From a checkpoint of a small transformer trained on Wikipedia: learned positions.
MLP neurons of a small language model. Each row is named by its layer, matrix (down: output weights) and neuron, and shows model dimensions 0-191. Each number is 500 + 40 x the weight over its row's rms, rounded and kept within 0 to 999. Numbers have three digits each.
After each neuron's rows, "fires before" lists the tokens most often just after its 100 highest values on Wikipedia text that the model never trained on.

L11.down345:577503470473494448459489430516506530494459491384585517528501518533496505496550461518490523495507496512558532538485502396502445478530504563589452455441519444465465504562440606525548519485605509441518509492506480527496485514509489494475504447483600551486504529498475556500442565440508458476449477520521459492485558468547461531567523531504513560548545464457487503439536521487558502570483441501555446475469470512501452490524548489535526489484520495428512456531482525453445442603496444469465496426461557515508477481532490499451530481477480484521514545442511534557559465502442458497
fires before: "000", "5", "8", "4", "7"

L5.down179:551512481492486500485425466424551499592539451539546485569534445528482512556494483508611462556552465499535463468553480513465462508471465477532433456599482533458441560539485574502562498554519509520521471477500468525512437475435445487532511419494540450458493534524453496484410481523499494473529507518455542537421559438470481493494537553465463519505424515479549539409470547482525541545550509555500493509494465499511450507471501499498547477470549558522507544513455502536473559525448483468505513496510475469441551464570471508543565421479497542437549455472501482503462423541519538489
fires before: "\n", "o", "one"

L12.down78:458478526420476295522555525509485456520473490500460447482474554551435475565535478482538467436538549533476509522466524486518542576485431416503515462541535537435537534511491513473485533507519487493492576457484568527481578555583489495540555553494449442497504540494410465501518481546448465592455542525495475497583497439491506511483508542541481555523489479458453496491493469490523461454511512521498487501508509512539513541532544530491508527553568435502503477548535504505518558457514480484495483480508454445523457509512483481538436503494550453503506493460375495499454481532514487512
fires before: " the", " a", " its", "es"

L11.down65:553523465426462405437573463484472462517517488490532522459455561484458444472485433542478463435529498503509496515540523442590527520462491562531546543551480530452459481542482541508541459484453529497496443470463475399506526480521554470493485561509553499513534551468372470455466518517503543544528548581525484497480418479473533494516467529553538491522541554528497538399497522522520527477426516518497448434438458550513512516506605486498489541450532496426492506451507435509479522511523456518545497559487518475480583537579500516498487502450500566509513513509453505503463485574522500459
fires before: "4", "3", "8", "5", "0", "2"

L10.down65:460523502445524465475505485465420498541533532533545569478510525461521501520472414516529476450456540490508457510447517468511530446486532559478481563478477574485556447455515547413446458524489467460526484479501573470541533473536459525457433512435469442483525472518564463590483524533533483501496489560440497506481579538514551536521531520529485552509490475466480565545468534549506530473482484565523463513467463559438453419479505522465423465551488498503534476476394509472490476544450494549493536508517489514566574496498492453450560511485479531533518526641454549554502550543477485444
fires before: " |"

L12.down279:589431530532533483479611415447508477482556586559414488429499496496531469538508535557570478451431532463473568509573426559593524533491466490550477560496519456527477594517478450512510453501510562512434533500490488521453477501495437447461505561511476566518494462419510467528500568551538508468544499481477530440501525444511461509492502470546453479492454509443557482477579482477500446508498502518524431534528506489586501460583505505470440496507473487515522520514488460533465524460486500519489506495440575474432533538536466513441464453475497480481481519440515516478484507479530528518
fires before: " ", " Total", " 6"

L3.down345:495440500519491513485464528438559465465486433505488458497481554534546497546483533525520500455518539480465484442511527447564536443590454516488428533464545476445477413527461474467499457541476498481552544437458513508516534530529560552514468448495575534511446451575439471482492546498524460514506492513468517541449549461510550500460431479481518533439523510477548470489474497507435568460520578528450399513586498564474542444546503442505563511459541481539527370498531458509525513467518539566496544467490487450523465589542472500538490509481463537565554496450499461527555474504515490483
fires before: "\n", "=="

L10.down283:486424489478562508534488511491510543472519493511526501463487437486518567481492530483523569519501449419483509499520545480533524523490519535440483501489539528414473542530528508435493530537427523510557486548455512543487540508394534491443487459461510530475431510488493432490552476481522504519597513520431437503510517510444508439526427476502557566552468466512536531419544538538432477448571482451555543465552551499527531498473483531491525488549468497561495454525537460471519474501527530427512583562463477492507464564483468402492453531456524449553453607431448530536537540478463500511
fires before: " |", " 0", "8", "5", "9", "6"

L7.down89:506518452432531544461459585556505501465484453543547507477519537570518440485486512542408631440472498463479469541508509500577394527545469513475535562500528486497456531515525496561525446511548468495459467532486536458497441507502505460506557561524542516480526534453512496545363507489519508511467535422522504459464566462547493515498509469438456492557533443488467538470463523455548494473442498509481493504437544475516437495529478495490499446507491534577484452511530511485585436536556470466506427516511497516482508533504491506494543457513498535498444524522464509539586390558502504520
fires before: "\n", " G", " P", " %", " L", " D"

L10.down60:457443457479547537488486506501488487575454558469456478502489500551542485510485549595523405524470506536535549553549515505476509602591507507467471515510512480485555477551487572475536482501532475475451456492530456519508439552560451488532473477502541538500501586424515531461534531536506489544481503424442459547508523465443460506500443444448467421489502520546482516545489524446548542478443482479478443512446498520495487426460460566553527480521545492512465508553532412514540493445526500509582496519545471500553543545413464495412465525526515517502461439487424470494444534565487500541
fires before: "\n", " The", " He", " It", " However,"

L5.down71:467410498583463458478597519506507550435503464476512461513378441550433577446473486550499498556490471559441442432515479499496487561512494480461533480465445466490492523532467570469491542554453522531537480544536510544501407478547438551523520418469480496550500442526495571498480452448554527493521460491491509538490542539499525516501539500435516552544546440532477495573481554574505542484496497545540470517516478495486478455539475525528532450486492508511436508429542493497530517499488595502569517489507513505491513527500443454489450559575428546508491484505522469527505498422429485536
fires before: "\n", " |", " —", " "

L11.down9:462488464527506541546518486492577438431456492489499520502432452563512545551486488508549437474530527502423531558467463528518529508527521455515511471554539480500505487569563503460471473479470525502557505570554548468578532421449473447503506479455544561543455512490470537450502486537438507589491468600442548491545517458515539559497452496558484515541496477466451520478564457523462498469522455477539549465476589439433552492479513503541494571465494526508422503532519469515549452480581497449451462566508501487494458460539428497457504482526473414441491504450530497510522504484532507406
fires before: " by", " in", " to", " with", " as"

L10.down243:536514445511506534549440478516597506435502479496495429528551499510490525560506510498521543431524432481500500488553578508540504491465531608540506490525419484502533462470477455488453562486570517472516498412539498457502465456525465494508557503539545530452483475502467506514469554480421482549552538464436482518517479533523529465496491461485527508460524502434530473485464509515516551399553486480473451539593576499455403545441512496463492443501499527563465477435568453465510522544466453586585526532580474489493523493432527478445515507473534499473533466452429546496539492481473535492
fires before: "\n", "-"

L10.down335:534597457557528567500493481477524481474522476535446561516505511549465524454426486535501600511487531531524495538485489499460519463484540512444508522435516472585456539438438560495565458472541526538508428461478484518585451465461442475432506474573548546460460491533482459536456494525496463515513498497425493505532557485446484536524546550562540528517479500512425538551448462478470502523422550452475539534539519462524440493521517405535584507451484515529457462501494453557515500536506536443441513542516430506517598493548498494431514472531426537472550450499500510501553496467487467509
fires before: "\n", "-", "|"

L10.down261:558434485544533543474467472520531620531457500419522447468487498461466580505544513556476482482528519602492483531501515473532608468491581497482530500525542484521537472499524434447482550566591497522477523516523484497512528535492462500537441508442448499436473487477457432486541456494408565550436487452487470455493495477502468491544499464508540489522450488478484459443491541502482541533457506467464493535513532388581477440613539495541461444463509576494500481464496498461549498488500519476465504525468479507504429486529560501580491547542516454510455530458498496501476507472543563544
fires before: " |", " ==", ":", " ===", " 3"

L11.down299:483596488457499453493567450545506542482515563545523513484590477448505557470598461568519509506482473487522503475523447481568483469511499517454518544451543488454433514473510481482491478467479406520506493436491549506516465478487540581550481469459480545566542560549482428510386512446439486489455487496536462466534482500564461478578505484484554508478522503466534486474498554468491517429513606509537479528460446576560456446478509472491529479474512502526476491566451479567450511535511450513540401523454470518507542517510505491412502506473504537512584526510489531528513456476492567451
fires before: " |", ":", "–1"

L12.down37:542597525486566435497458586466590460557500553544554500490502510506571512540427484476513514450494539545471546505517518541495455469432492444518535485455585472489477522505476505529458528421531453468446511528454483509521473497518502516489468441478457535472546476478568469497533486488475481566531481437554555551448515482564519438471457478511448491455587573466453478494444524467528567564508485430434495521423565482472503454530467523559539501508421540506500499537499488479527498496515480427479529437487572540503488467501478544415469534498554531526497462580487495459476472446470530542
fires before: " |", "–1", "–0", "–3", "–2"

L7.down261:473503548537541563493499555517515519504532504550467456469497582535495515488493394436496481561498454444537530476494430502494477471460533569474462504518524555430449498499545463478499493499477463503537455494548483505485443503494502513470510523373470382483383443515546463458610522538531460433523513521516550484556506497454513519538538556468525505464500488544443423504442494509471490478488500480467414509464443481526525488462508512539503514511542502490533529533502563564511536491506508540478540529474495449497589442561525465437506423523474462514491517452546585542532468551526553550
fires before: "als", "it", "al", "ed", "ad", "ak"

L12.down87:474481481503502495493515480534423545450430468391516480577478566475463479535456477518540433469521482490506507417595519530516474519538564438449476512497531460520522548522516469537479468464550515479464482490448460507487503570507513498511457609520481482490513520491509492460524455501459557413482487528491582493473440506513530518501495488558497462490482571498424526419462564540497482493468545529522426501518514472581505541534512450566522531511467551455474394529564561444580564455521492530569515475515528459498466526466532485474505542457485477590474456477517575511504555455540489468
fires before: " |"

L4.down357:539488478480448487561576473467501514421527470444544489507493477500476470442457472459535462471465520527548522516488533418439449502509543458586509552533503487466559525503524537532499516523529460471518513501473437521534515481450489448518463429500540565586558493511461517530544475488527520481452585428521492465521533508464553470496485509532533512515510498553492532491515598416418498516460520487537497398480471496420412513484480566470597536486530492499506433586543511467460526460535529486572592462521500555469461477480444464498500470517471484445531482532475493531469614511540504523
fires before: "-", "=", "\n", "P"

L5.down194:498552547506497458487569528457486528541475528456545467470523489469495493475495462589520491494575553498479474515541453483484559535489536499446457465487510509481542459523516478549488580492403503485475483546509474560409425504411522511458488451505559533523483466494544556474497447433531470454517471498482472498556414532481551519590409460493544482458490493532487551579487537452498455519500450525505427493540475487516396502499602453507431450549519527551421488503489539503498476510503450563545568513542473515529459502559577471515523472509514424504574504514498429515485466518484512493
fires before: " |", "d", ")"

L12.down128:446619534429498627491428519472523540457540509541504533530494493512510502519541574515506515485505442465494441447512603477441505529435504412464497504529503503466525471519491525479457461511570520527566470481510526383483520479502529494468449530494450479549507510527557561453423462460399564538544483491512520565481533540475512542454503540488551440443582470472447499469548516542490555527478485493549511460474570500507498466503465476532477463558512412419502520514574509515506481514514448521531481496501499525483494479482503504487452558512472514464526458503434422489509464559539521510
fires before: "us", "ius", "ia", "ic", "ian", "x"

L12.down206:574477442492484330524511458490483455525487490537525527427504520508470614517433487563476491480502533479544505574547536412500561456506491539468586524461508506470556502479487428541513518584492499495513451458549500421516535521487513481519549435453458516542458491569518516474526486511448513426441482433501453462486530555453495449495502509501467472474511520502513535495515522513513521535575547553526479492514521505434485536545545476546446501459448518497518450490498474498503427505519505473606432535486487539517581444466487510500592449517495506510457484514485470527512564524461481553
fires before: " |", ".1", ".4"

L6.down54:454488488418466500513495445462457473434469568481467466480521485453557447532484427478535476476499429539517568591555410517450521542449479431492527576504471510518429528494442503590459550459476485580529522534556493514495504506533497504463535501482484516442487590416579582490450531477545507432560445475461494554528450522428547515483492512553568537544460521546476403491531459550487494483488482480545476493502560488516493565507523508554523480495457479481528509522543522460499466508457491479479499497496466474578529519501548440504578560502510483513465496491457563500505527441524440520
fires before: " |", " 0", " 1", " 3", "4"

L10.down38:527490499496547391542516516526503481450507422532466527450500513508492533552518490509524503469487538517462419460548457479530557533484470556406506482490513475561496471484444535588578487478461500503505455480480491450484528462468518449494574534511524523458496468546501449440591537423467562454449448509484562431486486522500479477491477519439498507458487437529443526535452480512556533535459523493470505494415503400541474521519568505557437523465519605544517570462469487507521517543488490486530515523459492530507459551530493507558542476510403484469532524488581530591580486482522519514
fires before: "3", "4", "8", "0", "6", "2"

L11.down157:555495425485524484457485535511463478486526441492503529494543501540515536496630417479546505488441432591553539496434533533537481461472509523493510550480445524454552463486589434504472497523487519506514478512442556498511465520514450560473504532504586499488485467478505444464450475465534462491581474480486512522525496472414564487461385474537556449495521475511507503467518455568483512531538556417549509434418465526433476523451463547447436484451531505512491490516491518460479552584506455528490532497539525487512528461531547487552550508477560498446516483559532515524486534457487454581
fires before: "-", "\n", "aced"

L7.down232:525486452521540420537473407552554507482563515527456433473438542507601469528426542495533526511579459445475543498469470537438488480481567501500549525481533420543481597470552538461518558470515502534467476504519515532479504494468444520491454473450499553474495496533521571449458519542399498475514471473461573542560509488491424471469483538516514539575450488457413511528463495514537536458482499483485470441438465569504472501471534463557440512567520531469454520564546524564469551541463472465483491493544481510543477558518503471517467466435468488520527522463477541528573530493502528460
fires before: " |", "9", "8", "4", "6"

L10.down71:532472463561572479563564518527494408481489485523514491473520514492507564417530481521516556509470553529481500481465536511445483500466517483447458554491478487513402503549480489506502452511469466538470538559525534452472548483617457554475577453431535556480569502480558417515431532465482474529487479494446425505476505470496503540483522606547414480526569444492549489545478572486579541564475416514504434518505515511546463483514570478430544453428500504491501523519444530534467529480554478471513443498494505481539535498483520538491435524435490417540512501508516489507474497508470494479
fires before: " |"

L12.down375:601481491451487409546440545415484493557521468500494536485461506494447559499523457543504494469557561508474497550475417448498487494504490428465469597436593500487581409534507468473470528488493527449536517515552510441520473601475488481440539504498475467491552514482439457457537492575471569555475418513425541523559521473559494535450550525513494504495505504514556472544490488558542467498541554501503486461503520501497542520481455526490485496517435507496457543445500536487537527542425485414529509475449508477538542509463547456510493435497480460466526469483497548542437515504540568514
fires before: "ed", "ced", "ted", "s"

L12.down151:484527558497465501578492477494474542488423525428489599578493530506551502500494495523543545492540569498474496521479471571457483572462514525541438411447530471507412504459547524616469428555482505577492525524497513465526484503511448520575480457453490539516510535517518512477521494464515495486439459492457474538501564501519559535530370517532525454490465471519498515532479495481502445502450456507510480453467465492507522500451500538513429498461464483619394501494463513471465557534572569480460495537406480486514507515464455557479497458459526525542513526483506520542553550526494489495
fires before: "|", "0", "|---|---|---|---", "8"

L10.down46:566469511533524505512536429468531540530524461491478541551539583566441535498493553470472407501544545495534480439505459450520412490633465476457527501475565493542504452532487478499470452481448500411584541550499503487517471482470448527554436502523517565539473498521519555515515445498509422454485498513460489535574456455460541494536516518522468524499518547470467536459510464440514527493525576464528534491507439387459481498445513556505512462462554510492461518562477509515472420552469539478481514485492528427490462457503557484524555533549517441469528517481475509546466597489483471514
fires before: " |", "otes", "|---|---|---|---", "P", "andidate"

L10.down217:452488503494505412434496541538535445542506518460515497487499533551394449535437437425588468509530440528501514556600589517497530505453497501510571548531528501488467482442476512593558493478525552502484546507494523483484560478505487498452581572582480468440477517505475537494414529467520523517479496544476493410530435473498494530517590465510580492512524472454509538449439494576486477546538539513518529456542526415474513490512475544418455572466536450457518497498475496487504505471508516423528496517530528449491486511480525521495520515448532416485500490441524558490483495496501485447
fires before: " the", " a", " that", "s", "ed"

L6.down217:532500473502428409493536514448489434525514571561467495449512487513569501484497541511466500470499492434480515535516496519622531514475480450497521545540505533512534521504514497500545498559438449488518496430564484525569457444520499495443489480540519480527385534432477558477540496454507460535538548484516526511460471551491488514451429545530490548473497511452476589465486582566491513484460538513475525470469540518515534480452561473538488515521475583479473538446551420545484504494485398545493562476522471509489476545487476520366515562499460488489552461582438482450468508478483526504
fires before: " |", "N", "O", "C", "B"

L12.down276:477539482524526512412541498460438493502500469488487499497526526501475515498491498493536436531484609420487455488533490550482497538500547502453482516491497491568509539500442505498486447503437455428494500462511450398497553560509516462497602545495404506448449473493489575473505562494533555458440471537511497481458467480576557471527529458499533476451503608567546501479527493455525545455484502476535464486548475516554506525513589590573491567511516496569563557448487468491489544491491462505516459508533504475382431517497482509520524447498477456520503477569466499458523488506453580504
fires before: "es", "s", "ing", "ed", " the"

L4.down231:509476557574534502498483373519486484472500477422484487460542520507448518472587502569506505589545583564506494544481483443563478540569542486566527420525440525384454506539493498493448500501529518466544464552492563478506447448503553462470450520545511473499502516465481523446478520537510432523529508453561516466487531475451507479414477588433466471555547491517539532519549516444466525544529474497477455491482463498478470478472511500478449482523543552440586421480426468470524495439510525533509482503528522537489466535508566452525528458479457533505574494513490493519523504475513475576
fires before: "\n", "E", "R", "A", "F"

L3.down44:463512625472460442502508574448488579478504510466469566504467517503562470486520497492469498489517499571576452467450411469404482560516482447463478491512496427490516478443496522430524544537520491516475541498471490495502488487491525520508522546429463477518436465586456473530521518526487421411470566483549532542450485481503544510550542543520459474506579480523475442519482458477468545501496488506520518525494495513474523526524448584450505527446536559489507508506445426512494530525430490487504446503533584554474464551513523442561571501443520502463531493398521513500541441566548532504
fires before: " |", "al"

L3.down73:482488468462471571540484527456474557482510514499571400491454574451463499516507497498534510511531549516542511481562525489537459527519488480520552478460496498447548491550456541568471487587562520497475541488510481491514497550465540459525467432513477547568448515513462518483517494502542506505597458492461514557494500434481488529541505491468490497558399451533535547576471578513522433460483470544453526466514512515459491442498478528380486497487522523529463443452509483501461522467479515533401515445492521566463495572539491511482535437437523458448483457494536527473527580479546371531
fires before: "\n", "C"

L12.down113:464495533599434523547508504477512456532492529507541542507476574447546461569466479537484528445450513507520470502468451485472480471509504511440458593475549487508624502550517529521508403451445448438512516517570592451508485543434503471565447506482488459483545513464491467500522497484444447482542471496442429455497533389503514478512560493513476547551543485528530474507467503455478439612499517531459490548515525444528500518508538496544515486567478452493463509546487503435540538519570484463492502447534570525528477458482450552570482443463501507510512484579452468536493492547502511515
fires before: " |", "6", "-"

L5.down163:535566553506515437469430517514506503470545488498486466485515472514430473465548492490485462521520520490505462549455530507509536494464522541555449495532547424482513420468528456500536450486472500583544462555446487460511505476453477457498438423528535551504537484512495473490420474554500516481459485444517474503431499447535511533595489551501478471492477519613527551488521505452605473590470514501528503502517441552485507508486487509532549536476480482500549556499528422580488437451513496554575510480540464553437534454495498500552564485468492568556466551515517452489381566466460454504
fires before: " —", "\n", " 0", " 1", " ", " |"

L5.down21:465510520480428494471440512508531552509519500546490524529518481428487543480556531555487505514520515479401439489491477475503580486590568485428501530501470521465524471396587472513534445519478454483461470543437520534483526541518516495444526488474480505459514492517462439460523516507499456505571507460461422508480540502564540467492484485553566499462448564477461465494497569529489441568532581508580523505462452479476509462545431526512528481540520543465510447472482472530582472526452483433591533538531446509525408410513479473470500530536479569502483497568481583521517466495535519510
fires before: " |", "°N", "°", "1", "8"

L5.down10:513507477477527537518464432483565422503549511381471479488544433523510491470467534520558530500473579543452457550537529470508494424515522516466447508538532505483504452530512488491518501580535489486504506463507437552439508469456488434542476540497483488499461495513502543535506522550510530604516578472446448557451411505541513459499504494558502459484542535504566545466459522474515453503425495485425454527553510516535537557466491556478540463493530481431547524557547583468526554587571522468453439561544490475479524497483456517426458475500467503517429466506514491444446538491486430514
fires before: "\n"

L6.down62:488494507478506436544576499450506478469455501417508475507503514467509453462526520549568530502579543515461468509460445509574529455515503533464500428607381497446507519516474515490499539507518495481464561539487420525470482478480517484533477512515491542528441462521511531508468538567536498556481471509465455490430423473530546498530544540527502500549521545540613500444482522563527446434456494528442464530543521540502436479504476478531496500451530394436507484577543485473539464552526488485490483535545548509508593568474451431504487449506466516471462464493490522434482552525532425520
fires before: "\n", "==", "-"

L4.down299:492495458512494512517519568514572505517462549496432487447547519491535482439515484521472510574460493557525460571498517483448582484449466515538539470536582462506488512466553448426552476522477475509522499497418461557468535458502493508504456472483535524524481518430465472461551447465521496536450467464497487577516554510401478500484504510442475461501527500502544521439537500437472518446507530485493575549474602542454505533519505459486426474528448484494457523396439459469581468493570516501505531566491542517476469537577544509543506541541541520526543526482373505507465550463541459465
fires before: "\n"

L12.down271:432519556485508477480473469527519478492492514519463449513469575562477431467467454513557499454555491471449485431578505485491484462483503509456585494470444553468554492471514564525525494436485518471532516457536487492435481567484429431550407455429528541543569496490511537514461576469543529438477458465560450455540546557546421512480544506517527560467510453545492395483481438518509522502496525469518492492518587531495530490510431449507564512489487579546578494512549550484554505454501520526501500501458470444455504497574512502496475542500535465480585474539480503472523518427554513480
fires before: "\n", " He", " The", " She", " In", " |"

L12.down353:577583497542485563532557469502544541542552555533513514514475483505489503485395481494466509508462460506474609500507473456357549591490492504534500528516544518489546494502523510481498560388424464472506479527521525447473538581510536558516528467463478536535488500560490536464458527427482493592529533534424552473502509485478515511524488497519443441475505546466522426522501466520539547510496459489455487542494423480474518471450453494433534446537479464520466530505559499494440507420523500533552483504490437589540496473529504496495502454464492479436453489558518487472446490510531445540
fires before: "\n", "-", "The", "|", "==="

L11.down129:499525504467472422468616478474501490459532528431454576549510539481489516453437479461528421479487559512516510506508498521490506498478468474554459508517487474546448427478442546509500527443497557547493523514589520477470583467582462460516513501537487432515540513569435500540479499483495523545526488471472534487456488595555452511465485516548455449497484509492545468470489582446461544463545507477474501429419485468545434481585549485502496573498547529495508458448619499417468505461547518427522443546522487542579493518529493512475546520486443470479508518498555479517534531483516465478
fires before: "3", "4", "6", "8", "1", "2"

L7.down174:536510453507468509449536427517564526468472502504520542450546465519452464476540446555512435495425467452467535441545479468498506490539564496488548479499517541486529494469557491567446477494515521479509410476498553465521427511510536465478489514521525565496485541508422464436502594505504566507446489481501497482562574485455497520472504517530476510453506533558546511538485453504483563453574562536500467451551551469530485516471449453543562489470489419485547461502490483473438495513487489587458417551534461480481453494505437518501470542538427504476507563583524499438541525613442525552
fires before: "\n", " |", " —", "|"

L3.down381:499456550484506458525605478449493456510492422495552500447443482455533484455523471457534513485479399528491520501480525515514480497456483534534573455539514540493573509477540524529462534466449521500520519489433530534562484521474520528398478465496471476564434504445510469535536497514539448553490492533493464522474563530502468487569435398506470468456610576484586504530537590484545465463466455427437518446436535560551528510452484518476560536518515428528505514543486497509480465470530468483525446565497433546497548486532497542506507530477532504473556471537548477528471490562526492447
fires before: "\n", "==", "ist"

L5.down8:462482440479470508514521494530543475522533519462495459493537450479486556551510443491462453569515560562525379469512507493490492550452514448511477438454470599508507488478532551480440513471466502529510500501469469466460451518507494509493422489489505545479510490492527472472486549473541529524515580488496564476518536473458503534484556505464491447591442594516580560491510504505520452548548494527593542480498528549475538528532419502394481542549517493424459481479527443573548541502472484493553473466482493515475493512470566530545495410526465508526545466559530419525426406509499451508
fires before: ",", " 201", " 202", " 194", " the"

L6.down249:456469491523535542526483506447491431551421458576495485426486518470490491562493592470551580596574484538510456454524533442464551430492544455465542510458494488453485503515538498454472487473417463586435455511480452509522466432537520618470511499418498554453521561542512515467533547501514520433478509495553469467568555459507520484502478462523503445469431508515512541500545546554492571492527429483476542484437488450535488491538495518443494490522496525540514498489457532480559477508515490532502539451477487514568539550507487581459480427522523484530566514473439488556482515522510540481
fires before: "|", "\n"

L11.down305:472515514494507386506546480529476485461465512463455424526504484446536466447466467478448539491473520479479519531503532549525506502527491522483549490519509492436538498495544447499529478575494402496490465567474563513492469528482496512535492549408503493496562438489512471405496534450498551536479447543534511458507506552539458504460452485469492530458496543580421496576623555535506411556536499504439509474540503408452440520477545487532468465524525560535532499543469511517470487553560446496560515594533450529487486491469515507568582492504478501472522521559483488470423483517463488568
fires before: "9", "1", "4", "6", "7"

L10.down185:494528551563465434540505562476542472499463549437522547522496496515469479458485528478515448487570487444497587481517505467464536532532423519483425520493495455527535459428512523516535453522530557564555513495474493470458512497486564541475431420504527479464506514477510554454485524530529504510467489487467435533494493471549533449519564513519546574480501548453499540543495559546547471486410412491530529510463522477433484390468527467567518485442472521524476509484523513434506517467550490479512474459496514487617484498602495477476503453492445574425468601523504514449526488543561466465
fires before: "5", "7", "9", "2", "8", "6"

L7.down118:526472520499516516447462533558475561512537475507590493466503488488481515465506430598489483540532516486465535503491487510491478596516504455397539449488436546528540508438467527503475459500523461438479447441491537473556462489550470520475516543545433514524499551414513470484553546458496528486457468544542498474545535500481497549497478522429557562470506437539501531584392495518434519557508516507500453448514540478531507512480446485558483546442504467477497456470431448415539500558491462531502456492540476484503544526579390566486499528514460495518526537588501553548496458478481535532
fires before: "\n", "|", " |"

L7.down298:490480472474481512488513480493430533492463503501486537491506497442556499535446495492504596498556503469462462491440554475467508484454583468507501425527515481484449509509568449520485533499538449493548534426495526552519491512482488586470436487532516515504530573384529509509539425544430510483511455485464498521497534446439466524515577578530476594487555528500499549569495546502536585496438544426511560453517467516463506501500532504521535477458486496488453510560512564518451539509519512451510507554449497484493532455494516539572450458467441453506461498449464573508608421529466523568
fires before: "6", "9", "7", "4", "5", "8"

L5.down208:452467377563466525461464441456509517526549508554468518474519451527505539566452494497448567540413548530432464505464514483494472514512454557478471490468497493458500493487528530518487538431441534428581515464564481504452504462465517568478535489502518488500565577519514553517482520524520499580457504480487517487538554513491493539496482500581461497497470526489512536494507578560504517485498431497472518445504515529615506514477481559550519494503482497466499463509520553495508426515543509525528501503444489464517532490584612411454505481556467440487558422428486512533438442450466445522
fires before: "\n", " to", " his", " a", " the", " as"

L4.down113:492563502456570498469530491460491527479505473539532504469408513488556524475479538560505509404568429483499459509435529444550493512468531485464505442497513520480462525467561540557548499465479502501539509485490489483461451534512520465462498457486516550501520510523529527511504478467523461580456474530529523546471492571484463537564460486515494543528459464542420471539540535420485491507499577429564501471510588505522540600521489488541496435508469595471456501508513512495475506490484554570482480448445476514471458509518536406369457499511465462463407524603524544435482487506527497539
fires before: " |", ";", "op", "us", "ch"